config = dict(
    num_attention_heads=10,
    norm_place='pre',
    norm_eps=1e-05,
    qk_norm=True,
    tie_word_embeddings=False,
    init_std_qkv=0.0192,
    learning_rate=0.00109,
    lr_mult_o=4.0,
    decay_shape='sqrt',
    doc_mask=True,
    z_loss=0.0001,
    max_steps=6872,
)
MLP neurons of a small language model. Each row is named by its layer, matrix (up: input weights) and neuron, and shows model dimensions 80-175. Each number is 500 + 40 x the weight over its row's rms, rounded and kept within 0 to 999. Numbers have three digits each.
After each neuron's rows, "fires on" lists the tokens most often at its 100 highest values on Wikipedia text that the model never trained on.

L6.up2052:456476488505504535546443521447455506517434487433484554435527499527522500485494506503515496430600507464533505514494503513406509495441482531521513484504483503456484482538500532522481537471492555520465496490476525509473444486467526535519504492509504578572448506572502526453472454483518524389
fires on: " pro", " ad", " Har", " ca", " prec", " repe"

L6.up619:494478530544487457498420528496484530537619554456494503484559569492456375525545499481497500480491448512525460488551492485406544507550488512559464516483472504471591443520509511489527529492515484516525486557502579523465521558462542440521529455523399518553513518485520527510464564509489526517
fires on: " dis", " Tom", " opp", " br", " repe", " prec"

L6.up1843:560537510529508543538483521442558540504472469481464419494456576408512539577545526529540499526482521503498476493535529493579490562423459482490509546456526485488449507542502450487526517466597375500490511481429492509475595508531514521481521525488518479490513495568469583508540480510509481574
fires on: " Har", " pro", " ad", " prec", " ca"

L6.up2126:472412500491445509530513553482503547454481497488469486498467518513523553512482530504512557477532489566508490408444484444433523475488457554551490490494525439527528519438503483506500519432526435448497451510493456537530523516519441488498491452537512420598491501560449551461481545477538465471
fires on: " Har", " pro", " ca", " ad", " prop"

L6.up106:500500561478501449608478579532601543468463479552525478593421508430501571528378437497510556495518515491561471468435391458496494508570484563517511478525503520531515501463547548500500485516488548510504472508507514526483508502473484481445526539503456508516455546532448416468482485491478492531
fires on: " Har", " pro", " repe", " ca", " pres", " ad"

L6.up2340:539506548528500439568486529591437453537509455518460471504531441489516479614506554501567537501465467516467536535594455472464466511517467492487421471496473493563497582447453535454445512498466496490494508484505536509476513480482492487533478503559458571393518468481507448504510486469524508511
fires on: " pro", " Har", " ad", " prec", " ca", " pres"

L6.up1535:524436474520491546489527553533503476543474524497454462511528471533535417493485534504522505520547491516535474583502537500457491498462462502487492526522437530443479474516500502461479549451561603503560490524494527384485529486464557507534527461472438515507583449456475506488530537506543521514
fires on: " Har", " ca", " pro", " prec", " ad"

L6.up2009:481540505563519567561540456568445476502526478487497505462491484510511511491544493531532494505461496503547550573528528468505493500487488548522518525466413546504422489483582424519466535454561518515491531520547517489518541543526483517540426467500461545493510468562488572503565589481495478537
fires on: " pro", " ad", " repe", " Har", " ca", " prec"

L6.up668:420451480564492497514504447508431471481524556508455490520494518519503538509552555525497486532524586579522507482612548494418505548520517533479516419471466501568577516469540519495473511552460602491513556523450536503472432484515514467501544474533533521488527550508418564473470440502455457456
fires on: " pro", " ad", " repe", " pres", " prec", " su"

L6.up2272:577465525553496447528499554558459522457525417447497443568449424504526492571445459516618566540502518585507474552510512515488494488470524397507473543493573527528443491498587462479490493474455547462493520469469509435486531551523477497469534461482564547484439486484474473530562518485527474539
fires on: " Har", " pro", " ad", " ca", " repe", " prec"

L6.up1889:504510511454478523542490416444478483466507484537463572497484538602588551536480512538496469509537464501479482507587480538535516484553479433467460472481518469486557537485495513518501540427497484466512483513505654475475458510414466572543479503501456446478495560465487507507431521523546492477
fires on: " pro", " Har", " ca", " prec", " pres", " ad"

L6.up476:492448489516448509522470377501476452513513543469463504503452550554445532480447585523490491509500457475509477509529484457463503518466486467610529521441461507506488567547502516503486514545485531496535500513528533530511486593549522576505506514496453428464541522426445526501422539498431531537
fires on: " pro", " Har", " ca", " prem", " ad"

L6.up310:570475530504520504458569506548501538491460430513561505485517427475473443487528514514501606489500441525526517513519458481382509480430493474430497489481572452424453484454429483490515507443506491561473484476474463555480550564422454420460454544489500501488471492434580495570493560534499541485
fires on: " pro", " ad", " Har", " repe", " dis", " prec"

L6.up1061:454577487578528530529479533534537408483520424524618475552484536506511526495454534492481421468524468518513509483525529454560525579561536460442538485463439464513515507522437494587519472570530536498512536511479451494536481522488458562544521503474494490479533585595441472484543477487474561490
fires on: " Har", " pro", " ca", " prop", " pres", " prec"

L6.up1488:430493488511468556491481510465451513511414495511479517373459471567404537483506519521467446454495511523511522553479510575434541516443490531526560462481478567534469507517501576508556516405522450558468443465464508487521466468553473531504489472486473467523503538512569501490450490542423485482
fires on: " Har", " ca", " ad", " pro", " pres"

L6.up704:509467474458472520521547408542453414484579509568523543389523443531557633480489528469515482563458436534469484560536437522470484522440515521469530517492428520487521553558463480463543496476458498545516476545508485475525494525495539587536454505453570477499528407535590448539507459480520489535
fires on: " pro", " ad", " ca", " prec", " Har"

L6.up137:518458497576521546525467527438489506514506473498620533540589517424485420495475531490484423482535486515443564457519425536602466493505526532508615516459455490481461575488483536526517512497500387483506456504470508515504521503512514444551480500470549439455537532526512471497519485492481490491
fires on: " and", " -", ":", ",", "s"

L6.up978:498526522487515504480532595492454516494532503502578560548569500404462464505487468473471483513520548533484474464620474498570522556474520512501489515572512525510445491447450591504501518512506457601505469482450576474458507492479532456522477450478504436496451490515544462452524491486473487514
fires on: " and", "s", "es", "]", " 2", "esh"

L6.up503:513447472477483520508535467497486468494518462487495565426486522551443578556507542514465505527490549547505475484567481496506531451440462529498558533515501455473505462534548486480452506571493540510490518481478455494515492470529494553458533465476487540510493466561421547484527591502511462515
fires on: " Har", " pro", " prec", " repe", " ca", " ad"

L6.up1612:504494477511496439470491457423623504494523475505472481514512577518527525480490555483526499477502499481512466501474498509418462512524451474495455477527465529485521502481554400452495585461433539593512589555422504429474505513498551481546522533539431488522505522360508556569475482482488484516
fires on: " Tom", " acqu", " res", " br", " bu"

L6.up1034:507518488502546487492442525460455490449575538450499564422538597508531511439471427489526526465540466519538504487488540489429505521484455420494448485441529494456487474537403466514466506379508515458492553512482451498529473524386520547520482489497504475555427514506563438498499493512489513478
fires on: " pro", " ad", " su", " prec", " repe", " opp"

L6.up1684:492580498501493483551424491558598505517451495515581540500481513516561542479502556506545463488550446504485529475500465442537482497496505477505524432521451523530488505500503498494533468514506558494483496471456487470508549510447485506515516492464375422531463490568510490477470491467505441609
fires on: " Har", " pro", " ca", " ad", " prec", " prem"

L6.up2291:435455489493494549516522465459468509497542520518579499485486492469542563515529463494502507525446573551474560580533487479507498554501478487525557582486425504497483475501543515548422468518484503466461459523487531417447516429556551495559449516542520546517523508435557510503539510483504508449
fires on: " pro", " ad", " prec", " repe", " Har", " ca"

L6.up129:492505541449537510468486577583492514445501506472512410491490535592514546417530568472502522493531446511495545599503546534482416462463499514520490523482557524531481515478543603487554528510468537562438463519445508535475475439494417585485542448440597564488520482525550543423584481457506493495
fires on: " Har", " dis", " ad", " prem", " repe", " prec"

L6.up2509:479466515455494542502423548510522444483424462437523496547462546551542530534484523483584516483585499513528545514440505471457469466358479571531501450488514455508485529517456494524544521572505549550507478505525523566509486478449504547539559487495482425516439537476444529411527484513508420451
fires on: " pro", " ad", " prec", " Har", " ca", " repe"

L6.up387:546477530539517473497537550522522559510495502477543465449490504466566474442537501483478488547501567558554480526546542534446533516522501505507492452541411522479477505515544531511553507522521527493467397526500495539468580529491516481606418493550511537521547417477481375529555496451529546494
fires on: " pro", " ad", " repe", " Har", " prec", " pres"

L6.up1338:584459480482485496508481446533504489511516544564497472476484486539542491497491504515566508469463508472465553486416515538520536450472540518484531524529513510495504535534469452507419546531464507461528460480467519429504447474465463559513482506502529547449519439451436458500495485496510491513
fires on: " Har", " pro", " ad", " prec", " ca"

L6.up428:474547449496528523544482519440494586491533502490513510559539473560567513526541487485542492475547417525520488458496490472506506525504547470562570494545429473560486441520566439545522478495485433470454517491441501548540494522486423493385527530463463480527480535580511513511478536462533440565
fires on: " Har", " pro", " ad", " prec", " ca", " prop"

L6.up1668:574528523600502545480475582514553520542470488638493519495466477540566559523495483420466566497376468452524494482483444532518554487497548539494510477556476551541525466522481550460424510480485520470475518444470532475502488477443507499472511525476487496391475532488567495537438442500454437524
fires on: " pro", " prec", " ad", " repe", " Har", " ca"

L6.up477:500531519607451522506558530499473495518533476505564486481462509614525511498461534522511437494534407449514532471573511470497493514424493518517543555461488493426544510506482506497578534527462500512558478555510459534442412496481481533519486526517576446491542454455516563486454480467503448480
fires on: " Har", " ad", " pro", " ca", " prec", " pres"

L6.up804:506418497404494493476451527471502472515496522534545517502446527445506424478587493510473466492527556411505477418474529489463472522445515506486459444487549504530490511546561510532503482523555506551508472522494490461528582392487502516500482571501474541563517444545517485517507444531518515491
fires on: " Har", " pro", " ca", " ad"

L6.up1307:509489500461499476476544466500516487430497525570451516489569520462495472439512528491485471539481470575541482479481581462516507540528548469480470479474459461553411469470505491453379500501536462514570575503532510421538504440446458566419551575547519478454497475523514533500469432550525470445
fires on: ":", "s", "se", ".", "l", ";"

L6.up12:491512535475499458452492624510541483541546506553433457492497514526551485422454458465503546545527506496506516541530450561485495436522451484478459554482492531482518472497520485462480538459534562521530515489491495513464528475514521527558414482444516536504500512570450450497515485523534414478
fires on: " Har", " pro", " ca", " prec", " ad", " pres"

L6.up1584:451505508474519546551554527482432540522391435488442527450543553582520569508463515502570446526522607546534512584516471518437491488566513545457526510501404531506465559529550482473427508460498595490493509517511510541491519552451485526483499487483417515563516471525485470472499540549526495450
fires on: " ad", " pro", " repe", " prec", " su", " ca"

L6.up1454:497533468518522477433437534471486566479562521430478527529532529532498389518550487511487515465531486553535518535451509514388541513484486447584552569532519517441413515503462437509479550454390493510487488423477481555538555542544547487427460557486464477506480560485534558475460544533456446520
fires on: " pro", " ad", " repe", " prec", " Har", " ca"

L6.up1527:540516484476525479529475538557471533498431505588470492546489516558444565522496491537505537492486554520460434553442509546524489515579471418529518510490511438497527479463398523471510496471563449486505503529517482525531478505480505465447577433516460497458445574478443534496599494564402530508
fires on: " Har", " pro", " ca", " prec", " ad", " pres"

L6.up1965:443417497474503550476451543432468509489468544541521521457557569464435568485520483516516437524497599515455509487419503494519507504469526554527472499486478532558527563495540535477449435464522442529501451535452490503444519512518442494488510464510482478485518523549538478502440388553518486539
fires on: " Har", " pro", " ad", " repe", " ca", " prec"

L6.up244:502451497507472462495564510554481545537527520514445421472479518456489524514500419504536471488540539516565515500467471454469514447531447523536506487460486482495606525520555498465482549465550530536502401470538503515484442517486558499562451459496553505513454567547458489493423568448571479450
fires on: " pro", " ad", " Har", " prec", " repe", " ca"

L6.up1674:557360544539504515502536547508504483497497565584458502518569519541506555521538490490501441492523459512431535580546456499495553535438522446515515547490481483526484506453513492532475524542474526439450495499472446403510473525486583479573470465481481478554540493487492480479477532536513502399
fires on: " ad", " pro", " Ad", " repe", " prec", " Tom"

L6.up882:522384499565461563494568487517447493459545574577499496392537498535470540442545547515492446542469430457425482545526517440523591503452521522469552550511454518489529509535500465503482480525513547516507527471479512535519466524558484565520462500460587520460515478446546544444439447499459525505
fires on: " pro", " Har", " prec", " ca", "pro"

L6.up1275:529531561485525487453366546459468513520463479567463463577445504535487479539487418467533544511530563461520511483452513473474475498526514590477498454517474579523540475470557477581480546467515491525522449501500496534487490506571479426522461498466513469543498589554430461510469538449488502544
fires on: " Har", " pro", " ad", " ca", " prec"

L6.up1511:540537483505538476483506503494487519518557450528531537555518469474408486563524509500534486489520572529523491526406456485472501470554509537471457493483512464506418557485444470506505521582487513476513467512530510455530482510477433526524511512513452444476510517465476479510500548506501427628
fires on: " Har", " pro", " ad", " ca", " prec", " pres"

L6.up745:475426504553451530512535539574500465515522501503520442411510523493535500437490609507507507493476392498554547467538531461468509551516485528551550434573474484550462512533506448521525488445452512525522495500446500517500533508474538487494478552513544403452464440505545499549504515456476505486
fires on: " pro", " ad", " Har", " ca", " prec"

L6.up924:549488523495539431497473452492476538516557496538486511459525489501509368453486455495506534478488416537515508470573567508532477559424520482483514572512540511493558527474438430429506544501474480500453513489512559489548544580478469468544505496514454509491491453529499555540619539508574479506
fires on: " pro", " Har", " ad", " repe", " prec", " ca"

L6.up2401:506428477571505532468479499513482507467539475531455415454532493493479520517455527485496593492480538438562535595473457420511558460478443511598521467571432501447408537570502492529436495417537563502548494507436460460498459502497494525523492477505559482466539339488529534483565417496512570463
fires on: " pro", " ca", " repe", " Har", " prec", " ad"

L6.up546:444436424502525451585494464528443566460544483560490532441540469485510459483546529508497610461454387528454570434538528435394490507517442537522494563497469524505543454491452427535496494463487479535526511525538448533512538481516491433480479548508577527453493441528541482470498509526452526488
fires on: " Har", " pro", " ad", " ca", " prec"

L6.up2337:571505438505527498493478494557574511393583466477557560566411533564468492509492482476478533482487455490464496489445460516561476444452462497529481517494457545450383555542448513519479535485509547523462488493547415493491485501476495577505502516516479473510480455398551558459550514502536590505
fires on: " pro", " Har", " ad", " ca", " prec", " repe"

L6.up948:528396509555491501477544657546478493520442505488548501468604508531527439456477538492473423516488503513551533561505522531372417507556493535467531536593450494502518491573525472494415517490527534423553463465492457453570493504512461498499475516459514460503479476525503477541510531445516503521
fires on: " Har", " ca", " pro", " ad", " prop"

L6.up742:523488500437436508543462493576553467502532438557476421559469501487507527554438470510435453517525550499506504424457557482476535498551507550549513460476456470512511475539538463542597485509562502441519466542487562552475527477551382563494514547467481581506501530524445482485473422483524554521
fires on: " pro", " Tri", " prec", " repe", " Har", " ca"

L6.up289:492498420607507492499550525518488596518539572489447475445471455454516511497594532478512552521517432471490476405497498369533449491522540553423462453515473504489516494540496505462526488442548510526539582439489527513534500464483521506479506574480552546471500452443541491505549485499583508436
fires on: " pro", " ad", " prec", " repe", " Har", " ca"

L6.up30:527424501496544455539569496505530582457508455485462511490505526488435500485336519546560532473468482475456474554488489565400514489475507612478534557428509502527448493487483498454535535542446514495481493523562539577497491555580445475593486413568537562501512563419487490527523480548486550519
fires on: " pro", " opp", " br", " su", " repe", " dis"

L6.up1906:534412487528461582462500519496503504453505551459475453485478472558448469542499477518497540501520526580461484530588509585469482523471424543558544484536479447450491515538511441405583496479550566497493498479506512527492488518503482466522469466519445533523500441441498502457501521538522503494
fires on: " pro", " ad", " ca", " repe", " Har", " prec"

L6.up365:499473462485500468523493464501489550482476553570417486505501483511534482561534459505525523506508570504533516509494484460513497514546493490531510477566436478516519566503503481478499465538539523564497466511450493484550484522451461433485567545545495494495495488485433556493371523534489482469
fires on: " Har", " ca", " pro", " prop", " pres", " la"

L6.up52:472446543468486544491528559461550507484499504447496439515534558500495516461461473517531520466529419526494513489524421558433483525582470546470498466542430491453475508547477488463504520514509501460522486516468590536547560546492558542460500482461459547555450512545473517500570532491490442467
fires on: " ad", " pro", " Har", " repe", " ca", " prec"

L6.up1663:529530524507441510451454477539513475524569473523484478464470488488468494518577454502470489484517416530526447543464516504472520544484456407578478410528527542492518487584464547489515496482474517489513497436495483529482518530517533527520456530513459542438475585475544505521556446512447615521
fires on: " pro", " Har", " ad", " prec", " ca", " pres"

L6.up1702:424498504508475545521539469510426413534413500499558481428530510554531493465436518518433468509492550586508516530539575486447564524429493429462528487589495494494476476465518555480480533434525492532482486418484638479527503452499476510474457566480495454482479471476473538454469487492514503457
fires on: " Har", " ca", " prop", " prec", " ad"

L6.up1669:559425515547477495502441407499502518492500520595466471513464480493587566540485492502532511522461519471498478487501502442510509497521489512568529517517449502491477439527525537530402533444501529480504481465422537395504444565514499516439518534524519488560450585427498514542433438494459513519
fires on: " Har", " ad", " pro", " prec", " ca", " pres"

L6.up1197:439537521445493506504400545447495452471507472471476452465422511540532529584426436528495599516481421458517521463427422452449449486446521615464484524532486470462451554437548498472508544521488512534475513490554407563430468483464432412470488525512457455474482522503469454486534523376494491543
fires on: " Har", " pro", " ca", " ad", " prop", " prec"

L6.up1380:476478562481514516534503454527495527507518497424576567469486512494434574474551548484534529492533501512550503536523487467497530495494495490518465434530501496513581440482537561529542496403449524604525511490491451494527444496507513501561472503520463482583519525499487557519544433453469546531
fires on: " pro", " ad", " ca", " Har", " prec", " repe"

L6.up976:485468500622482496457522490474561474473483466557548460510506549441545474460557542486569519521494548465561539530536502517531565482541486476513493463516511527446435465469585488541496506496472426500495494546463449500561529529569515463580522489520477485498524534456511410521505467493557553484
fires on: " pro", " Har", " ad", " repe", " prec", " ca"

L6.up966:490563551488492491536470453485523476447579535508380481551474516483515526516475471459512601453487572493491482473551484520500530464537530561496434516425455567483546482460467534431424524489446452527498493472491496411545455485540446546519480501510492399556506575447506508500490490477489518440
fires on: " Har", " pro", " repe", " prec", " ca", " su"

L6.up2303:437533477489523473568414497463509441501527526496476460426547531448444540586456540535550560543508470530470585525414541495452477537490522474441530497462551542457436521451528486501484571544478537481502471499474447504497579531471466481462495514475502544499445592509520506483452558458487474578
fires on: " Har", " pro", " ad", " ca", " prop", " prec"

L6.up1263:435537488476517538415500477455487461446491566491455509516519525469476549553492617517481578504470406519464508526530540493490486494486485481423422440463396464562511578487461481478431495478518508492488433526489464512498503454514404572486509479499562460527530538543476541517448439539544492485
fires on: ":", "s", " and", ","

L6.up2139:482434450491539481535529513434592519451457498499477377443500554537513589519476490502606531494461484519538521540438429566431476499471516552551507469549512465497454493507458502498531516483401501438491507572434449489502511543493527498509479494535516525560462499474502529497536500499520434508
fires on: " Har", " pro", " ad", " ca", " repe", " prec"

L6.up788:491433435558535463499472586418526507443495490447424471525519500505458538532479521523505537501499468483487487514529503389377529511461511579510505413486484446493474527557507526500573459464529470450501536456479433564523517515544467503386465541491465483549490483468549504501539430481521516521
fires on: " Har", " pro", " ad", " repe", " ca"

L6.up753:503528438454511524528558588486441458501504481521510453532512485488503542474475524482519548484449517499451505473517465491479523476443499494457495407531619533497456543539458493491404515509472494533534503549531451545430495528486556448473477496481504446421494546443530547498468454514480509487
fires on: " Har", " pro", " ad", " prec", " ca"

L6.up1359:533526561565488452535543551558512585528594508498498418514551462469544474510436388478507514475514438464546460544534537466461507516501507493552496491534453426523591491479546555528552478507539551489533580508456535529494504534490514488562468529472467548454465527547455523536454542480546459474
fires on: " pro", " ad", " repe", " ca", " Har", " prec"

L6.up1354:477519521491488483497484511484429435484500492492495458546515440477510458544490563417502508502560563498484478583544517451506541471499483533520499497433549496503479522472425447550460515526441566494534461472487504452520456473498486501440457539486499468394507528467548495479504464490477476515
fires on: " pro", " Har", " ca", " prec", " ad"

L6.up1490:551521481367491499483432530513526513417551466431494493491467558465523520479536554548423465518463394496489502522483494478457482455489506407527531507474555555538445486520474452485592519523513501527475510484500445564530461519493488528560499492487493506490495499464567516485572439481487581553
fires on: " Har", " pro", " ad", " ca", " prop"

L6.up583:496453503546581489463495565518491526512500533543407525547458514469451466503438419477574519529517500441555506489488539459437524510484483595482506431481489436426583507474550502554534514521527456462522495501526487495511442512551494464493461489480481424520490573540517558524497494423513444587
fires on: " Har", " pro", " ca", " ad", " prec", " pres"

L6.up560:539485528455530524548497572490479424553521524573450472479464421426473543518447494522521557544458452545504541548520483392564557514447533514513476532403402516478518492503472538519530482504433570535544512468465420430534520479465509525467464451416510473486553461500551431488539420518514483534
fires on: " Har", " ca", " ad", " prec"

L6.up1252:529446473477487473538479518499604462498434501526411544520533482542495578523431512495421489472415522450459475556503439493505477448443503517496526459550471502443502475548490553542525463481475530560526682483481564494489533487548482442513552532506455511615522513475493598489450517458481487469
fires on: " br", " su", " repe", " opp", " Tom", " dis"

L6.up2343:472387450469556531492488605429516499479502475485505492551524566488432552444493582482469479542524566530465505501473461512490527490497506494518452440467490519478551516503471567511442526529497484529524504538537494483540456498525529449510556430456469482610519550459534507424535470515442558550
fires on: " Har", " pro", " ad", " repe", " ca", " prec"

L6.up2454:460427518454468495517462578430534495447474392517526445513494440491534487502463434516506469480489533497459535415466451460511486469437512510486494470530511535497482521491555490463447484529464511451478437447465534495536488451508514530452552542474492513496444481460509491421515512538482463475
fires on: " Har", " ad", " pro", " prec", " ca"

L6.up1144:477463498555491561579513548502497526508586426465547486481544571516470471541486487502552536471550505507508570559515547482414493533485496445456528535484489514480499455485609481488471586476479530463490417462492501446437568504446471560495473451436486521505508486482455520463609569486540399521
fires on: " Har", " ca", " pro", " prop"

L6.up355:502521558513482501506537434530504529527543544605534467504528479525475517538541479503483449454431530566435510542513415454514513528509536496535531515414475474528523474423533524501559525590507539530509505471493471469486420510540487533475456474550553573489532556502457475452538573490519497466
fires on: " Har", " pro", " ad", " ca", " prec"

L6.up1261:522592494565523561527459564558436501531439530534520533521450518508487543581464541470508477490524452533523461473503514499503537523525492447520576585476434453474456525480487535528544498459570492451523502483522559524543448467508469518474481534456527534395474524597466495495606560441456499493
fires on: " Har", " pro", " ad", " prem", " prec"

L6.up1231:519467497474513482456422573503452584519487509475462512519470550517496429450480514511462576482508391559502511498467466530442498440419514522503469568489556570474500560541508499447500491537384486512538581489541492566511550483507476521482494498482481565576507516454466489503547543487507482550
fires on: " Har", " pro", " ca", " prec", " ad"

L6.up38:571484490541506572505539452523533456462578375439504483496539513463545424522483489500603500540512531506476571482530461479420458479440501486478495452448522525529498472520584455526466470522424599472523413430497497523481566551484539570524459525502482452544557428536479515510493425509515502486
fires on: " pro", " Har", " ad", " prec", " ca"

L6.up303:515526409433531566518461485421549583492510475500549527453568483402463498470472461493468564492463516518441546437641509465555507526460436510412487580517473502536469493533504479494466436456497585554536480497534481601506479514483472426482500521515505463478480457506486486510502467510457568510
fires on: " pro", " ad", " prec", " repe", " Har", " pres"

L6.up1722:503466462530471558510556497542468523471510461561530455494507511506560555516462527500491478486459574520447433535446513487500560430510501521486575445461497533404496458481485487570463493515432537459479503503500524458493515475536512577498522457508530423483491476488499520533469427515493501497
fires on: " pro", " Har", " ad", " ca", " prec", " repe"

L6.up1255:533503486453439445570491513506540558473524460425476386601483507486485479575449498515468506470486496448547489460520515501437505442572495555472472491482504480490525477510485513524546483448485508490479488503492589529449546529563455515427515517511435504519457600424442510529464524513546484498
fires on: " pro", " su", " repe", " Har", " dis", " ca"

L6.up839:383439462411530527492434528458514455445562474523525499477475575349533480492473432526523498475466498526495463420511513465532502493496457520439497479511476503511459491500568564554495444510519505492476500483450553533486516471561466451500485535491478517588452500537514471432507442468488487561
fires on: " Har", " ad", " pro", " ca", " prec"

L6.up855:467509503387523476547446534439538458494501509429540467543563533480493482499510583517498500501522468514558472471496473575539513498513517484571478512532500551513467528542505500503570482533502429497488472549526564573532548520459506547492567526494458507560509459454470488466494426465486537517
fires on: " pro", " ad", " Har", " prec", " ca"

L6.up1215:565499502484439521502489506550423498486492533472577553447503550494488550556530559500540434513454495454526508532546497441503449546536477495499455471486449512493633505531536480474497538490479549568519515515490555510478483505513513550573501441476471433534524489494469579523456478456496472468
fires on: " pro", " ad", " prec", " prem", " ca"

L6.up914:451576518446476511484488496475468476502552496472562471486484467538501545510597476513417513508474531524519525537553490434521495481482509525402519507522438526505511479492531499472483472556503530567451536528550508534481499461517523499459472451571499523452492521497450543497494522470516461435
fires on: " pro", " ad", " repe", " prec", " pres", " Har"

L6.up2534:536483544479579466495483552531469494548560473539395414451539509543523552463483472530515509493518420615506455536492464498375475455530533458545449525506481527520450518495493510508515532414430491491519550516440525499444575497504477507473448461466490517562550485527445465552587500488518525428
fires on: " Har", " ad", " ca", " pro", " prec"

L6.up1888:524427494535473462495499505486555517440547482547467423486499481542511513446437553523553544538431553484514428534529487446542608549473481625478498503496483543495492477494582446487388532537436533474465450458512537535518517492568451500580510465496551590481533522548462568449429429476447433486
fires on: " Har", " pro", " ca", " prop", " pres", " prec"

L6.up1466:496595467470516458595453426523499569456551468503394473594462536504554466492513477508489546497523498477501426477611421475495495535555538561538442508494467479535535527524472464520611459435546458499475492494519445501534553497513421483441412566458443580484514498490482515531422555510483495475
fires on: " Har", " pro", " ad", " repe", " ca", " rep"

L6.up116:480491487533546494536428429496454502510536515509488506443499494532541440459440461493493484497555441496502527496560531460436439526473485524495497561455480487488508544445502336457505513453466580468523562460533422605503541529486485479516520494517433513512489511487459558492556501506546479512
fires on: " Har", " pro", " ad", " prec", " prop", " Box"

L6.up1839:448500519519493525493417528426496451540475459541553451459504488533521549432505470471427539524476499546489477511557613547462524505448454412489537445486521508438523528463534544450499517507484519504487485521459539484478442425472473503501515469521450542491501473492512478472577471487477499451
fires on: " Har", " ca", " pro", " prec", " ad", " prop"

L6.up1540:450515501467570496528480510570487529470492467473457501470527558425516502430517402525495507470490459537438435480555541485490561518441491509475505472532478493496551499493504476566476477535505504465507546476491580514501573444527515445529529537509495515522504589537589562529439425531491471480
fires on: " Har", " pro", " ca", " ad", " prec", " pres"

L6.up385:511491458493529572496493446551511538463518570519475547552511505476505464480501514538488552465527498566498468459509499450486556507516478468452527494527527469488466460512537577590453503465493527444493468498474442428458529513531518514447492498520529413493397525480467595498528442452475502463
fires on: " Har", " ca", " pro", " ad", " prec"

L6.up701:510488508545511518458458489504575532510450551483466543438504568526442509446433447505470532454484557512457456527557557533423526498530509428493478489516484457489505497519506437518489462489520508500483522473499575478497524439573467454474486473510508478577513492532489595496517470465442424527
fires on: " Tom", " br", " su", " repe", " opp", " dis"

L6.up1900:523494515503504532549481488479475477442459522483469514489471471433488499489550564493440471505507497490495498455444514510548554457410463535496535539439550529463422568502545463517488474548561473449467484462441448504513590495458520488451555530506518517543479512495462484544462553544494423552
fires on: " pro", " Har", " ad", " repe", " prec", " prem"

L6.up155:495483491530442473622523446485612490475499459452507472468498512501442463495402538544518550448523439458522542550550521497450503496377505478499528477435443493499510534531602490509550525526446488544505510492508460551462478497491509542485431456548554527477567456480476482479539563495522519479
fires on: " Har", " pro", " repe", " ad", " ca", " prec"

L6.up661:508522518537445533512462512567492499533546461487539452474482523582496546578520500505497497462534520581496487547539492526463538514475477535475540548551511488450592476541536532527527491534506552517535429503494462545520468521503506529431528511512528424494494561522418497440506584476470521485
fires on: " Har", " pro", " ad", " ca", " prec"